Weights of a small transformer language model.
Training: a variant of Muon for these matrices, 116M tokens, 14100 steps.
MLP neurons of a small language model. Each row is named by its layer, matrix (up: input weights) and neuron, and shows model dimensions 0-159. Each number is 500 + 25 x the weight over its row's rms, rounded and kept within 0 to 999. Numbers have three digits each.
After each neuron's rows, "fires after" lists the tokens most often just before its 100 highest values on Wikipedia text that the model never trained on.

L2.up125:471460468484456536504513552523474516475510511491510501519516479521517477526504492544487504516508487531501497490517475488522537462482457481503491502470527482473526519478521472500455513488475475509502489485522499501518486509500486506493486477566510493521519477480481502521543525453503463490485463520531522540552463492519510455480539469478529505541514482454526562563506475491443485547530492553492511514474538476487492497461517505479495482486487496494499470509510529495503527490508470
fires after: " /", "-", " UTC", " •", " Preceded", " |"

L3.up109:459501472502545485476468508496504511503514476496476486492481456497508523505477498494489533494501569543475512513464513525523460501511454481474478458481566484541519495528471509496491487486464495515474503525507504557502478486535521510486492518503479496492510520503495435544484458479497513509484520533480519529493486520520487507511528504501569515518472463528514527502510483502489480534448542507518515493557506502521469441502526514479489448518488528477487490497510542504462511468498473
fires after: " |", " f", "-", " elect", " ent", " in"

L3.up180:486485481508547487479516497517502528504535459498475491502510462496525471477502508521506517498488497454455502532515488506525475505479477535510519484485506473520539471536496488493503466492488508540484512494482447513532519495470512487502506499463549477495499518478475509491551537500468502541519519477530526449484502518561475521483537513549484520558470482486507498481467503493442526489529507514538513498511500543507473525510529478472477458514455495506516480502443507515525443501455525
fires after: " ", " T", " Ch", " Sp", " N", " t"

L3.up231:485530467498464479457525571479501497471541462494452489454486506490540544494502486473484489491493514522499517512498480504497494509535474496514507516499483470530508447482489528445451520507476509496506444509509480535511495526456460519517497509492519510514502477494503489503486538543501548504494498475531484549498497478490497483512533523533510493456504496496517487445505483542482501505528482471526454501523581515521513497475476471509508465517476541480522491501491537525521528500525480
fires after: " the", " in", " Ex", " a", " up", " for"

L2.up63:486498489472496512518515490473482536500543521492520515524478494493500436484516483524468521522483511489503459521478495505561471472486528479495515485480525538504563469527479442507477454499528509530536486500479480474446528509439516500480534483452530467485530512516512502519477501508497489523507537484521508530516492456503521497497518528524523517484496462475497546519472541495536468508488504518536532504496482507492501511481525513493494477485508496458511523521440522505522552499442491
fires after: " s", " t", " N", " b", " B", " n"

L4.up505:495486460476506466498479507499484472511545448486541515492521509491467487519529475508441471480528491489508493498524496448486487490514529470490522498557498515478503510521490501505442504497499507462518500454468515467463454507528536512517521498528508492513513540505510495507547446512529485512502503508518463559494429522480469497523528532508532526525487520489481495495477532520531558514491510534500505501528453498504503515491531524475440484467502492545502517521473510486477514490481506
fires after: " b", " B", " st", "B", " M"

L3.up5:504545455543505501481481449487495511467509514529518477534492465500477433542504463514527523507489505523510569485502491500497517497495502511511481494505529469475493474499511520537537545521541500519533545489512475480501497527512490542500475506489457499495495517496466493504553463440468504483476499527505479520532477491520508503532501496466504537453504501499515530488447503486529512526502485490522495476496512492467470488504565528491501492457504514513466511485505423460511501487515513
fires after: " (", "\n", "-", " |", " re"

L4.up9:526483490546516497488539488502495520524512525520532508475511522469507540499507507491525526477523519515519499502491526491480474492499488514528525498468427450531519506488471574483479469501477548496500514489487458503475442476531509529482498523482463503540491473487518486453520482499511535479511535499486514519493515521478520499485524520486510475502493476488452476458521495498473530517477489504499480508528499508546475521448492529522496425531489457516509458490512494499477530490539447
fires after: " p", " the", " P", " ter", " at"

L4.up632:488515471522481527484570509488538488513502514503460513452510472537525523513525510494477499502513459479520491464489466480522510467515449511502576518500515486525474505551444527444514467525487549465483498490514481510510481480508488511485508509480523561464541467521493506523529465509514446498517515500515522509499499481484495498514528491456471502510536507515514478479464447498510523493498497477488466485569485510490529517487516504499548499483519475490516514461498480487486523497509484
fires after: " to", " the", " in", " at", " of"

L4.up263:497504510514507553462521487457500467540543477516491506469497499507505505544486484515506488467483500466508498534503469473563484511481496548486521496495458473522492477499558564525453483497521477507526450472508504478548491513490461512473476502490483478520488490545475515521496489512499485528494522481511489528530520463459541546507488514511525469441532469507458510500494487461502523503493496519480517468524491450519526466521507507479533518509502512484509546483483497499457514534507527
fires after: " r", " R", "R", " st", " rem"

L3.up580:510537471486494457456503523512478466483492534482503497449528530515512447502521556515500500532539527491476466482490504519483490526463507548496443461479525487470489509550477508475531483460464484510498474488542541541469460452494535492497474529487492478511523523500493528509502515527501508514507490511548475481501491454554483455500513515471525517476509499543524474486516477516525552485512509491513485468513477475508492490501454487468495494530542503522490509538490503514515519498508522
fires after: "3", "1", "0", "4", " equ", "ed"

L3.up623:521550481479497503461470522514464490527504545495492548489573507479510488452513489497524501514465483530521465504501533552502475517493497511514536515496504506480491473532486493506509489475534496489533485479527521479465436527484475494475528545480542521520512486499518461482493487466508462505515528503497496559506474493475485474490526518511494456487478532460489461503504491493521483538499537515486478529524494490498531538490551485511496470535572458478482503463511482488477491499482492
fires after: "2", " August", " September", ",", " October", " March"

L2.up403:488512502516498518462470502498496501524513458506485501466456525529437447498513480487472476494486486467466552513516487486508480511505496564505481533457502490521516507531524506487494517476523501504544519507528441536533505479494483482504452480467503470513482472501476516527486530510491513485509503496492505517513494548511506489492516474536518494514492508479553503501481512544536505488512526554477513522504492514539508477492456522521502440460444517487502551512472476465454468537487526
fires after: " v", " r", " $", " R"

L4.up305:499524494488508520491506521515509470468483547521477490475556485530508466495523509506500532520498482490484480527509560504558510530480506516491477510507506498510547509546488508514522449513492553516538468525529503494499508487492472479522520491512506510495468494463479489514491506472477523457509566475496512487464473517480518481513561515452500506529473482542501457494497455490506505503454513490483503450532483535446487523500535504467503468473470482481535510498507508500494491425506523
fires after: "1", "2", ",", "b", " Sal"

L4.up70:468501477511503449509517468526487496468513463547519500472522530456487489513499515549521481499519495482489507485483502519483451456475503532458512511498519478487497443475525503508505551538511498498469488516510515521470456501463491476508489484484544511545537531489498490547537481451487468488507519494555480538496544485543550539448520510481493522496511487489483463508497506484469505468519482492506475498505516462519452521527534518502486470481506511520490542495482509497486523495553519
fires after: "-", "|", " •"